config.toml
d_model = 192
positions = "rope"
rope_base = 10000.0
rope_fraction = 0.5
qk_norm = false
parallel_block = true
init_std_o = 0.0
lr = 0.00806
warmup_steps = 200
final_lr_fraction = 0.1
seq_len = 512
doc_mask = true
dataset = "wikipedia_en"
MLP neurons of a small language model. Each row is named by its layer, matrix (up: input weights; down: output weights) and neuron, and shows model dimensions 0-191. Each number is 128 + 24 x the weight over its row's rms, rounded and kept within 0 to 255. Numbers have three digits each.
After each neuron's rows, "fires before" lists the tokens most often just after its 100 highest values on Wikipedia text that the model never trained on; "fires after" lists the tokens most often just before its 100 highest values on Wikipedia text that the model never trained on.

L3.up96:092133130178151130128134113105087149137164114124159137133102155087132147143143086144134091130129162089146113156091135147157100124132099111150113133112161133095112092129147153169086155109079156159144117135139117131129074094120106118132153111133092133100112115142159114152121109138138121107141133135104146164125128124075104112136128139138160150130151107186148118143174121120128146134120171162118108170181099146137119073110112142093096154130079103083106139130120115079118114125103130136107129094090115114130149184148127136100128118161149103138136123146174127155135155158110151158
L3.down96:138161161135175129130113121060082158139111165126117135113137102112149123108075151115123096155114121076134137127134101123177085086149140112141105135128177147149127122167145125125153142168093138105113136106128130121139126116149105118160144140097112108109155100137129098164146096130155114094155148116124152187130095133101097105146106105152118126155140117139119108109154095134130139130164183158084111143161102165126123116130161106142164153101103098139139141147145099101156092173110120110127119091135128107137103137136097128127105125163100116122159144152109098143089162174121125168
fires before: "ord", "ings", "ent", "og", "d"
fires after: " R", " r", " was", "R", " G"

L11.up352:105147159106170108102119154142100143107138148110111125131140148151113153133115177140100140172126116110097157142120120121187144108111133120118111119088135156127123149147104141086151117134135117100140100134089135171140103084131155134153144149120146162183117157151055140158161087144138144139108080132119148157101115091164187159051168104114120150091101152123120155084136096152117120160133134145109133112159110105107124112121120171143140109148178114120137139093117135118128127112097139130104117151127126108131151129104112116124125183111158123118092109115082135139110138115116114136
L11.down352:127154104110161082059184092103127105100151120142124132083143138115118146132150122164135124127163120131081115075171108078142077090134130102091139138135132137098157096146117126130168136136132135135168117146112116133113097142143159153134155108090112134135106125114102119117189160129127106135130112104130140101123149126151088121134166094112161174109129132124129133144127127108130142135124135103091120116133115146141125164144177129186142129124132115096124122126156035148098122137150155120126123156154143109112113131148145124133113147109176134179187103147113123142112125145121128116
fires before: " |", "ound", "A", "os", "D"
fires after: " |", "|", ";", "irst"

L7.up49:091134139140105107163140154135104134123117115133113137095149118132101121112098135105122118098107174101156114130126166105109157144132145109092136115175127099108121114134151135122148144117154138145110122134097129151116166163126190156150125090126128117176109140153100132174096169160163148139099173110102103158123121108127134162080083111133125146157140097128118170104141132158099118102149108133100115135112084108145104094104096162105138073124124195122140167154129145182091102130179143114144154114123141137125152130114107097114146128067164129172110106138145115114138125139122146130
L7.down49:101115093129107136145128115119123156153121163135124096142126152150126112114143148114164145124103143112083105124135107145118138151101172125099125152100144131103128150107086135146158153134127129161138121103130095096136092146119060136147093138099115141136102122109110136165135090109152140089158093135144101098144116127085102126151109113137127136149140166164108158131144093138129119144080099126178130121130165084139131145139136134110155202175123070148127111131147178128106152143149123122104158133116155129137147134144156094087130125163162083133137131132186114106164128108110093072
fires before: "orn", "le", "is", "ut", "oy", "ar"
fires after: " (", "id", "\n", "T", " D"

L6.up151:097086108132128104124138091107137132097156145118107102117111193137107122110118131147194151137135106134183157145082074099104126087095136173059137114136148148128116135132134123140113153126123144158120117109138089141130131145134119139125158119132136093126124131120164124128129149145130144109099114109150142120135142118140159119153134118157085145121120158140144103135140149173142117156104149094134136162141165138114106119170099094125081124117114098118143153147073143141169100144120097151091157133109161139147191140128105134082127104100158156113092140133127116149141149148168078087
L6.down151:139157130146088137099112082138098114073139153081135121126103145126130120143134110114116150120144104165144123146102124117148155142131178095118194161133136152094129130123152135143148088131139119117121151123129158139116130124124106156116139123137148106135120112092090111099168173115152111147143158166109085095123099138113139134098142153079112114124138130144150151151134121161163126119111078147143136116144106124136133159156117151107121152112113135088082084121143169156154087104124147194122185144103126119068097108147111119161146128178116139162143149120157118117124110106120070125
fires before: "an", "le", "any", "os", "d"
fires after: " J", " Com", " L", "re", "im"

L3.up657:110150154115145151110167147125090123153111140118142132074130116131105137115142096095098181126142161130148147100080096154133105156150073093132156091149130163145125155123117112161172080131112110179122144148144128158133122114122126139151134098130128117132111085158135091100116156155125113122123087117102143115155113081086133163114151125158131143156125127154164127177146163119128127111110131089152100126176104112136123137136170160111126162132109117085127170155097117131099101121128136161093122129130114121099137090132138126092103105176128129130117105118123115136094200124116169131
L3.down657:119129117135095102130138141125098120168153114115126116146124067130104141102135147104138124132149130138121098133144096129176136122120124083154097123123144155120135141114148132085132144135095104161135139108103163161123119108144138146078140130149157148152157090095176102112122130119108107128168107134111112139141098110096101092138185141124152130132162098108130132128154106114115162171131076142128102181123084123114185120128146140134093133119146149133128152145122093142127112126122108125149138131080131197103132121146102170208119143129112124109158120144125114088123168155155070162
fires before: "or", "ings", "her", "l", "-", "t"
fires after: " G", " g", " r"

L9.up426:135158135109106115092163145176089146134165115150110148091086159156162157133170099147104116122125173139116158178134096137119159125145095160122141083139131150122093158172172112146075059166117156093121126133142120162156137153069100120125108136127093085113107110157141150121093149116135148155105118106156110155126153129142139133101110113097138143119158106105141120144134125146153116155127124145127117132077110143131175140116121102154105103162141090117118127140096155150112161150133120121121122111096128160127100126135142099107140122118145158104150136133152170108116105132073124130
L9.down426:142146147154078146158044150109138128141135156118108071151130141158167123121131102107158144132124105119094112139114119141145120117161136116172112159086130128095081116158071081117107118152114118158107091143169146126158106079178158128111112142109125136153115122099128157145121079120119130129134146091132146149110159119130159135126094158127099134140124136132160145167129148120131151139149129130152133144162127168134151142150160102122147110128143112142114112133101192133136151127090085157108118118118102123137110122078146107110100128094146138113085100125132111122118154146191136096
fires before: "2", "0", "1", "5", "4", "9"
fires after: " in", " the", ",", ":", "°", "–"

L3.up581:169138120144121134132117148150155132140130136130165181152148116118113098103099078130140136115095098112163127109095097116130170138127119103099124095137143104126110132113130146176108129094140087184123107140161133139107125144089130089114135124082133065167129130140126128157092125106113112113087148138122134118139168137146091143159160133142101148130116155133192169114124147112163140143135131093103098153191168136165151128117092106134130078114119147126086139098121111129129117134142099102147149137110158123129145168105093122162121136113068151147133103119093139130159114128106164094
L3.down581:091153128100094134076201144131150144101108146077098163115126143137115128106095095144171116109140103134177148105099128079145142124111114147092102121141154132168131110089121123135119172097136118153122144129097153142112116131112158153112186138109165127149126122105160160136169087114108147123146150138104178157102135120137124120138186159127114127106127127118095141148145113116139133118128156124141141101112108120127087145145117088157146107116115150142133157086117122119124140154148076143115134099172160107112118138093168123139128138118099187107162124151101147152114102122100120167
fires before: "h", "erv", "hn", "c", "ad", "b"
fires after: " C", "z", "c", " T", " K"

L7.up447:134104170159126115123105155094098169123126075164141124068152108159140067074138143172097121161113154079125133118134182102131128135114104121166149137125110107145123117090090170146129116113117120127153121125081093104124094186142095101150105161111132119155114150144114096126131128147104159112120121098119138104120130126136109146135108163135128165153172119155135103144106153164151111090150124115111113091131138142166184142134121103106158126102136157107108134129144125108178085145125152139149081125105095116120131136144169105134112140156097132109145135105138133098118102143117119147
L7.down447:117109127120153131118107096171062128152122148137172134118102120157140115148133138141102104142147077076108070116154182129142106144131117134121083105111137114164172114122118187104186107131110142122139169144144111121157097137071132154106108129119105092135113084142117169128132151130088147127131111145120150134119095057101116138113153194150137122109116149143152148106139164135134154105153133075123155125151148143123145138146128110115128140118143140098160101121054109128129114127128118139148141145100124146088140155135130136136093131128128120166103143152152112118159115127140146131
fires before: "i", "rib", "b", "ri", "ice", "ic"
fires after: " d", " des", " ass", " de", "es", " s"

L6.up392:110120127133098122096187188141153152123106083111149132125141148148138127079130162130133146128112086220111129184128112174140145133167105143145103105120124089108117118146124133168096116135129144111139090109130115141171136139097131119094082118089116101116136148117168139142110141109142116143134133106131143100115127104103153150137107153129105142126129106134088145153128149127148134134136129123125160154075090100177153130121132150118114083143110124142147083115126172138129116136112087120118097126092126109149077154121129167161142159088166134137123161128118142074154126109138153122
L6.down392:110120136103110121169113106128109127137142165110138130130097094139132121164135135116138165123095105095178101126112124117156114151140135126104148135112157123121146140102174142090154130145139118134147081144159141161105108128131131119105107145122146140179138116160116135116124119108156106139164107151115134105140097163093144120088115132118122102113094123099118149114120151105125173142142113148127146129110160077153071182159132138122125179191148115109148141098141176130122063135131137162132126158112089206095098106096112107104112075152151131167111118132094128145119107130133140099
fires before: "in", "il", "ff", "z", "l", "v"
fires after: " t", " T", " B", " M"

L6.up751:133139157140101120101131121117081132147109161138115074123080157155134139134112126157149114119141136142152138144127152136110120096167118132138127112146142103145110120177081170127107161150142115132138142146190085158105136160138163105121107177164101119119136165144108122148078153122122133144106118116125113116090103087143124154134141177089119115113150106126116144134135105131088142134124108132109185118118066163116082118117095129121125104095130141091100132174155112131106105098151110138110143084139121097132119111178082133072127143125134146121125136171160132120133168102094125156
L6.down751:126110145152099098139112109145095112148128164121141078122121140118143084110126080131198145125159105103079161105150116172120077103150200149111117126146133146122110101097142156116150136121158155144155172168163158176119142143166129108108105153158151127145117145111109117181126170117116157128097114095161117123094127145131108130125149108095068129076123121153110128087110101123111119124149108119128163121129114139160103149136080143133108191143129128132144125162125133108117122113117131135170112129136122122133095122175089116104139163126141154147126114118133144101139130117114124148
fires before: "i", "iet", "cess", "um", "c", "ial"
fires after: " s", " S", " ass", " p", " d", " P"

L8.up58:130105106141168138147170132139097106110153135096103146119079162115161170108121138144085141102154149130141135136126087112134122122148147098168139120157152139115095105143174128149088104112135091101143132150119144127174155102068135069118138142101133144156095139085132103163138119133118113109112111126114126197150120076103136131134156114179124157108129117099128067109124114132141134105123075126150165079127098144146133124105166177148147106160112143175113149120153128135140141126125137138127092142125115117098125129128105126146104123074162164104126139132144127141151113124147159097
L8.down58:163152130103111118138138160123121109130086111185122130089118129161105132139171157136106124096129109154110068129112096143150128113138110138123125100162126113158098147157118109119159120122138154171136114121163129136148087141109081137137163110130119086116111158107145086101126116122127061133115161062113156140120082130182154129087120135101163122148127167158138116136169135121141121138101117120141144162133099180107146140059128132123102126158100113195115132111135147109168121145124102138147136094117153131101101120138115123127160176147109104108121155143133155148120147114124141108
fires before: "8", "3", "6", "5", "4", "9"
fires after: ",", "7", "2", "5", "0", "."

L9.up575:125158120094087102155126123073149135111115128144146087129103110078138117106115131138115121115162139088110113119095117164143105088104108146095160103090133103150102085130095140165132146118105129125119124122066100137137141123144109135119151145085115123142081151144132132147160140157147113181108141125096121128138123133129159149118149114118107145152168145146149151139132121188125146172099118111153151173147157184158132095125145091147132134091121138150136163100081100119105115122140122150125115093113163175163120095112136103139128129101139153197158151150176148120141113121134142121
L9.down575:096143132100135127142124135126125142119130151127117099140146088151138132129121154115127100141122146155147107082130154185125135117126134157081115118127142121132113092132138149163154128118086141122097124103118133126106165147118109130108149141082106109139142132123081129152121125089159148150126153110118108173100130121163170120068082149138138095137153124110179138105177136118138188119083166147128156100096143144095126133115117105116129138137134115145145080135159160157163145127134144138173088116087194112156144120113119063108119131091157154134118109136146163138106108110065113143
fires before: "erv", "ect", "os", "p", "on", "ound"
fires after: " in", " o", " C", "b", " Com", " under"

L4.up365:126178118114139120145174158097132126111166082138120110095119121115137123154103128115130167104134119135120144131099111156120117159158135129093112090096164133160127127093129129164104125071104138141147112154089137167126133168103160082132152154132141078154117117130132130111125103133120112121082162153115157120133193118146136117142154155149147110133083134101158158110166142131138112115151087129143121146214170134120139124155109112112108133132149162090121106130114166144145129114126141089101126161080169145135118094095129116159126135100124128149104140148135155130148092087122110088
L4.down365:115168142127136113115172133083106134137130150150104131122090128152128127134134092129147082169108062169147142121121097137091109129164167128132137140107128137109124104128123117139157134118098142127134147166108110144106145144147136159100161100118158144174129120085119167151132148130173120123121142098100120110142172114122162133147169112145130145155130092102103134144129081115128125084104175146158126119134152129158120170124143099114119093128131127132171098105149152129154149147100106079079158132097142139104162099132151079128110141080126121155161135120143135084122112105103056129
fires before: "le", "et", "os", "any", "p"
fires after: " Com", " A", " C", " R", "C", " the"

L10.up93:164119143143105080150121153148085136175132111103085117144169167112129119140138153125126150108174103142114125132116122074090107157067166145122133135136172132104111123167144120110153156124104083134115112138099142100142120154103131161101149168104159131113130155098090116167149144160097112117126117130149151116110134111152152152135117109130118148093223122144116108122146136113150120147106148132141120130132088173128124137155105162104104143120121165154096133151137071151132106162112140122105158117101126160125106114117110125133103130126133146108126124120106100173133193129094141110
L10.down93:153126094121122099134131142111101098121138127097119102150152161130152085117137136145136135126157122170155131195138104106136134123111217108097090098099135148133149122101129139143107084091132126169152151129120163118112124143097102111133111102140074134125133140075135097137117124128150161120117099124142135125137106153116153133152170125094171163144178107152113122134097145085148156166136108112103106139122113180148108141136119138143105139151155131121076078164131121129125151121110141131098139136178095152147108108115097156176134120143130109144145098105111117084139162121136105163
fires before: "an", "ar", "i", " D", "ier"
fires after: " J", "im", " E", " W", "re", "y"

L8.up296:108147127122124139171202111132100097120142142152116127150120113130136148116142165124109150118125132128105161178145107108112139120141136125150177114108145150143100185171152117117146104140105105134122100157159107103130145105127150113134094171110162114117129137110109086108148097153115168090119056086112130143148092143123162103129109108150148147105089141107135124107132098158134153101109131144148105117161155129095117144169114109113114132068136169112119129120137190185081119146089163095116110145123121160120136126109114150176150137105134128124098146114089142129108108146126118143
L8.down296:114095125146140120151143177150135090082115159162126143130148113136174172116111145108148127113142116137108124113121132116162117134105151130110139132114152116128094118159133142128132136084118127133132120131092159098094094112113135120161176157132139135144124124140106132132155121206168128106119083088103128111161149150126140106121145133155136164142111138156184145072100159150093133119129176103111146144146140074153127149152117119141113064137113121130159113099116078143108099169071137086124157148123071110094126135165100129110125133113099125158155136143099125152139107117122125099
fires before: " |", "ot", "%", "eam"
fires after: " |"

L6.up95:164132159110155129114141153125069104151153160063139119121141148068109096122118129120141082104121105185137161138145105165089137100136137109105145100147132154159091082134139183141143122182180144110110142153141127176126168137138135115112165149133125105108124137125145114129107133089134116139133116123093089130153116152143101160096108130121153120169152096145135143115153090130132113101136112114115110097096124115124114138113075103134125118095136115122127159126104148133105110110129155109168190139151148129088108129139138146147118104165111140119097125119148154088129099121137156175
L6.down95:136102153119130134101108104131103121123092108128161130105098101103100164158146116153133124130162082114100109132147164174129101107124139146108167111091147132119146139150134148161137195138133141156136114106139167113128112181124158146113142195134097052149154123115130121127121111155133130114158106114164172137105140133169121093141083127117125129139158113134113141098088105134128085179160107091090155100160124093133106191130141167120102114104134131143095167129134124105129136105123121123109118124105128155117091113152123092126133147142111127149110137138138093169122153090117161122
fires before: "cess", "iet", "k", "ial", "p", "ion"
fires after: " s", " S", ",", " B"

L8.up315:155093114104152162133174148111121148159135107141091082128129132169158116111094170118124134091101134135136099160147084129099116154108126171135104127117140103164101109136186116158092163124126148109145093115101119138108106088143082132155151160080151157107138134086123156100113124156097116118117149119120117180096138100133099142170144133158110139105149159141128096144118085144133111160109118150128091117136102089120122104112111111166118162119115146155171147125164136146119099135110133138185094104153133116108130144119157145156108106159129094112121133119157169166138103124115145101
L8.down315:165098132156111091120136118129105111143130151158147131124118144132134129106082119133094097132115151096139110149155093143167181139132122139146107088073119153107127129117168102118113104101138116103133120149117100115175154130133124122120182162107169094145103117114136130169142118118163116159133094098142160135087136123120130126107088113145172106158130103117096069127163149112146133129100102104186117138130085102121123124166095125141128158112151126162138151142117136135122119135136103131127144121115161132132114145064159172168122152188093160106130117153110113110172125141147098082
fires before: "8", "3", "5", "7", "9", "6"
fires after: ",", "7", "9", ".", "2", "i"

L7.up42:104100063093110091155126152154100146150134089141162147145168144112147115120116115125131096123151131157091108138108109129120132108126147171104121133133149115141127118157081129151086074124104132117118133140067148126098176133176140171147154131135111115125092106142151109145132121144094116139130150193109147122167151150162135156113122138100114147142136173108143175110163151166070140092117125079113115083130094105122139121080145165140132129152123128121138121157139119133120137161148123143118103137146088136164115123122110120109160095154116110124112092161086143132133156099128154116
L7.down42:110123127129120116109137143144145112184143102105087172144134153113118108109176111080148152099149116163116141124145101122095118103113103111122146166117183152131153137147104148146053138099134102164162143137130152103107094146161137148125123087124134081149101124158126114089106149122088150129109129151130115137122169103104119160132142150140097110148110136112159092152152132119137152113114154132091119095164127138101131118110138124117086120130166066139143132141110118095146104132134127097114154106085147156168132109103171115144139140134132097142122099166132181169118182127145143101
fires before: "orn", "ased", "oy", "r", "ut"
fires after: " (", "-", " Br", "y"

L9.up393:140112129144152134163098135189101141125119125112144094125142187156149148120107128096127126141107123096126188132080113132127167151097121094138117110141065117139143171122165095104151126154144118150145157169127130117135131119112109145117136129122134117111101090112119111118102155120131109115109143091112144123097115164153135077113167144146151131100131124128143101112148139106129108113166111130129148129127127126142145120133146133130207139138126110163160131109131159094114125101138082133150101097117155107100143110094063154112097127139193134138146090116111167098123156193153132098
L9.down393:143100110093117115111136107118104126145104130143100128123075126177129138099110092119136116151130123145145122123169114128120142192149125144130181140109068096129134150126144103154111105140091104131080127136138146111115124124172132117130126085131140107130152129111148115142123088066133152138187130126123120173139102105121148150140120080130148133163172138145145118136119176131126137099121116144131126123146174185127112097149075134147132147124111122144132126156146137066105056147122156096154152151117133160130160130154145145093091108107110126170135131079107143131130123161121151098
fires before: "ct", "p", "end", "al", " to", "ed"
fires after: "d", " st", " t", " St", " T", " f"

L6.up271:130140142132139135157120085131152129136093102144157112105115143142087132138135146151111076099108114054163128102099135119151124132126118116119118167164165113115108127135134142108120104141100156120113142117133158108113121172122141139126115146107098132129154129156127155115079197134071125095105157148153128117147198099100077137151088080137135166163079134170147139153120122116119156149131137134133151155105097090135109138120156150112169116103136110116082128123116093124140112161113161114086156121088096139099093119126164130106131159106128129157143143151172116103134123126122127136
L6.down271:108113115140112122103132122142125102134186131112104179084130113080159118126149178098156095179124123145135132156160122120116114175175181086127102170161181105117136147124107163118147097109077140110119120106159174152130103125158103140138102151144158138116118071130107096136153114145105154136105124105101129110166077155101090099119127162111127130140150156107148103118136106124138116127078167118131121140107088135169120123110154098155127103096146126118104102114114120118137129132132147134123115141137116142107100109155119170147121160130133133130109156106189133138138138147125097152
fires before: "ed", "ing", "il", "ial"
fires after: " f", "ce", " re", " c", "pl", "end"

L8.up194:134142116148122093089105154077160138098125156151150094094091097104136120123120120123110116159129148123141184126113128145158102153140165093171160132132105099099111107124112128133114125135121122133120140117143099145090144131115121151128088158100133112124099108106105138147133147111141136127146171137136105115137127152152174128119105107137114177109166146141146111079160142130118164139149153145177161138133153134130146115141134093137123098134097108101077094138068074149144094125112175150165099127088080111109115144117174148125130170131136128098162120152139142122119136093183162161
L8.down194:130098116131175126139119107148083138146136107134141161152127123088156145120074094134129096107095119135121090125144150109113127148078145150127145115109124049097134091141086100112174149135176129087124141139159169153093107076118145133105153171132136102122118126136087132186106176153160159149119139061108139088127129106143151084139138167159145123134146130176128101137155141138125109107132082126119100125129149117141110135115148134125134127117111131133148131144118144129152129151146138159147103177131135145148111111119159093116113155123090131148099117128157098118127157141140164098
fires before: "ess", "ic", "ect", "er", "it"
fires after: " pro", "ra", " o", "u", " a"

L3.up132:114099128150128136096139143131131147150129149125132118099118127114160153176126148121135125135091133148154131132145138116111107094160115141118120099123108128113104162154141117111178167122139120136141095148143084096100111091091158153142123136127114136118096166092133115145122129120136185144111108125139132124125084129121162123128089167113164082120117120112118110096153090148099158169129148107116110119154174118171133134132112149153118061143108120139087093124130069176176137110141116104136128111103129133093104132152074138145133135091119149114131171158061129148185163151160113146
L3.down132:103101122136093130101083113164094128151142112130173079118144119168166132144119138096111129148111105127168109133110133140165162111149149120130149159124152115112134116129106112146120131096092122070126110168111128058118164152114099104153131080156139134110097099123110111131137138166077153152128112109124115121131161136175157120143144148154149130120120138128147152156124145141130124164088184123150142152125142114122107171142112152126112109123147103113089110142150124125115098154134123072131114056123133153144129125153152101139093195136119139131139124097130110144183138134080102126
fires before: "an", "b", "ent", "ge", "r"
fires after: " J", " Col", " j", "j", "arl"

L6.up640:157125138153146148134136111150148156137140081118105107133150114123143138107088115137140121159142138114109105134151142139136108125103119111147125121135125113154145088158153143149169099135104095105179103199140120113136093120094077107117124144161094126120099110164094188118157148132153152125127095086091158121120105152141103077133110127119104108131131146147125110099164130143152134130142112104134114103083129145171127115127122138154143134158118173129072133102149154159117134154104129133138102149115127111127135155081174119147126152174145117120101129122135034116136121177088152130
L6.down640:083135103088140197101104124096142149168132123107065105117112092155164150135136161107160093141168125140161132142119119115079154136083114130133124117136147123109085151160114125147143110118158127128144147161119126109145094136124152126144105131142129126160099102136108169159139081116120097120116113117153166116144096144144120112134163140116160095098144146169137121132091136117102091153130102128126118072158141150125128113121120143087142172138174136109157148153118123149111131119092148130097150106130109135144101096083144155107143126121154147153096117133133097161114126163128174195
fires before: "e", "al", "cess", "ed", "es"
fires after: " se", " s", "is", "it", "c", "rib"

L9.up577:122096094122155151146129151101107128113121137148136114133129178121164107142130140111091122137107063158149157132116133126158122136113154122114146100109134133157139148124179134128114131128143039083133126111110154144123078105101106162152126144152088135123106154148155106153095120136112112166107170118107129158157111117149147104175147157161149136168132139136160189116142135149157106139124097118176134104101113156098113085171130131069134121093106133159120128113118116168140146090108115124155134122117123094168107129096175087103145128128100108135124131142133125119140162102105134131
L9.down577:097168124155121163114118104171135116155140135117117117152119107087161148118141129102168082134094158118105101111133121137153131113162145110129106154080149161102119095056110101076155135160117129131158114115141104133123086140149100096126114115136113115168134138125153102127132158095115143169129120107103164128142138112137141130086146182119150097140153173132153087139129140104129107173104122079130142132126104079107096133152101165145128137109140156188109119109160165183160151123116127134161137151100108104142107170091106121132113118121133118112154150139114141152137128100139157122
fires before: "y", "em", "ect", "ec", "ic", "or"
fires after: " e", " G", " sy", " per", " In"

L7.up243:095084131134139098125115148156144112114154124184148130089147159130138143146115127124131170126147127086129154121094137143113100136116133084159114088109116133139152095151132136093138144161103095135122124105130127135083121164153155164149128140097102092103124135088150179112146114177128169095137100108154122151091125072132090146161112124145101087108152173163123162090105155118148149119109180133139120144168115102117173130177150141129140127101135128155121110135138124138132132122106116096101139095104110080158130154106155117107130124147151126131141128094162112152173092111142139168
L7.down243:122073142117121153081124106154122133102103120142124125161140169158139147128108077127169160152134121137141116112098140132167140168107130098118098143157132114125125112124135100184159090127133147146153147133121103143113101149114107160147114137157099171125148108096121129161133121141118171122141115136091150124086118150149142086093108149112112111122131129141134118122156160131140117087132103085144069097124131135114128099116116113141173085121111159129152140125165100122093171102135121143194145166087181137130102141089123119128154146098081130092164137140147142118183113136158110113
fires before: "ball", "le", "ing", "y", "it", "l"
fires after: " f", "it", "et", "od", " sp", " St"

L10.up634:143123145141161139111101117100128149186128082138149125103143133131149138121150119149117053136137096147104106129104095138151148132116110116123138054127106136147144121132131128120134152134067165113122135144144160123115123122157143108119078202090130167142136131117115125143139138125100077117120174158143086101118137112084159138138115143080114142166152117093144142151122123112149136111141119119151106110137154148102126168149156134101140137144119147114113177078074155131153125131101130117116158135161146114146131146118146109091142136159099120100099151093124157116121120140155094064
L10.down634:154115141146089139111151138157155077081092150076141149144100174115123126119118133134150129113116181102119113110126132161145136176119123123132116133132087151121134083146151133095143119167143132147175152157113166087155117119107142133129162086138104120163130145103142141163139164127128151158174104093142126100110142101131116103129113122163128101111112101079111141147159108152137130138174128152119118141089098100129138134148129114136087137111102090167165121110163082110097139105109173102141142148108119112106156094147159141122088143153165127141154125129120105141119116098063123135
fires before: "\n", " 0", "6", " 2", "5", "8"
fires after: " 0", "0", " 1", "at", " 2"

L3.up392:136071137093134138071156141131179109164147093144095135099102114157160178117084132121138132160154134086142112120111147152141105147084116105158159127083141191117133132127141124124120051157117127107103124181097105133158169171118100142183142122108135121118130121154141134122139119141081133124132101117130132119104148146119129136142099156153104094167089141112121153113150162151097128176157122123127095119138096129097167087137121076160118154112130144121148116127157134101135153163124133132134105128126148143134081134100124156135153126126124112154100115129147117125148130108120164147
L3.down392:157088103115126142115140113132114107152159144139079108108113131138201149108113166127147107122111126092150082101095105156140116154121114142133142136097123139082129137110084134119142111147143115087064111148102133129130143158161102114139131128126122122152117162133173140123136119141160142125149125134107128124155165119149117139136128152104104066144144107115138152124116137122113116166143154129165107092120084122124151129107127053143129122126139168160164100145159076160110116160133103117108105134144132156172103136071159105120155097148163149113129149109142114112144134082122173178
fires before: "0", "8", "6", "9", "2", "4"
fires after: " in", " the", ",", "|", "-", ";"

L7.up208:159081118188136174163106170096150103134114110157088120126166115121067098123130152173087129150146134141108087169146161181111133135138128086114145158178104121141106138136167128142096114113093077126138096136124131096086086146122124104115109103118110103137129133127127141143105099166151132138118144161176134133132148083117077145114091147115121135154120135080139172114089176167141119120124078112157124158125140118110155126146099114121114106097153131141129112102172103116127115156124131155139113125097159131138136095124119127144141111130135134162120138146136147117149100135138132142
L7.down208:117113139167132133141126149130132108130166103158111122094146095121123097119103152084140127130119116120104131116092119168138127129158100105080141130140128105135148125149161137144105162153113141089142123186138102139077128138168127121142149134110099133102128133102157134134113138114130147099126144108148119139137144067160043144164122161145147145159145127127085190132122151096125125105194085077146143132113132124105159093130106134096134068120113118136131114113149093115145130133144137160115102117148158153156156172117119122150179111097121153136085116101089142119138153134108150150
fires before: "id", "er", "im", "pt", "ed", "ar"
fires after: " C", "ur", "us", " dec", " c", "ex"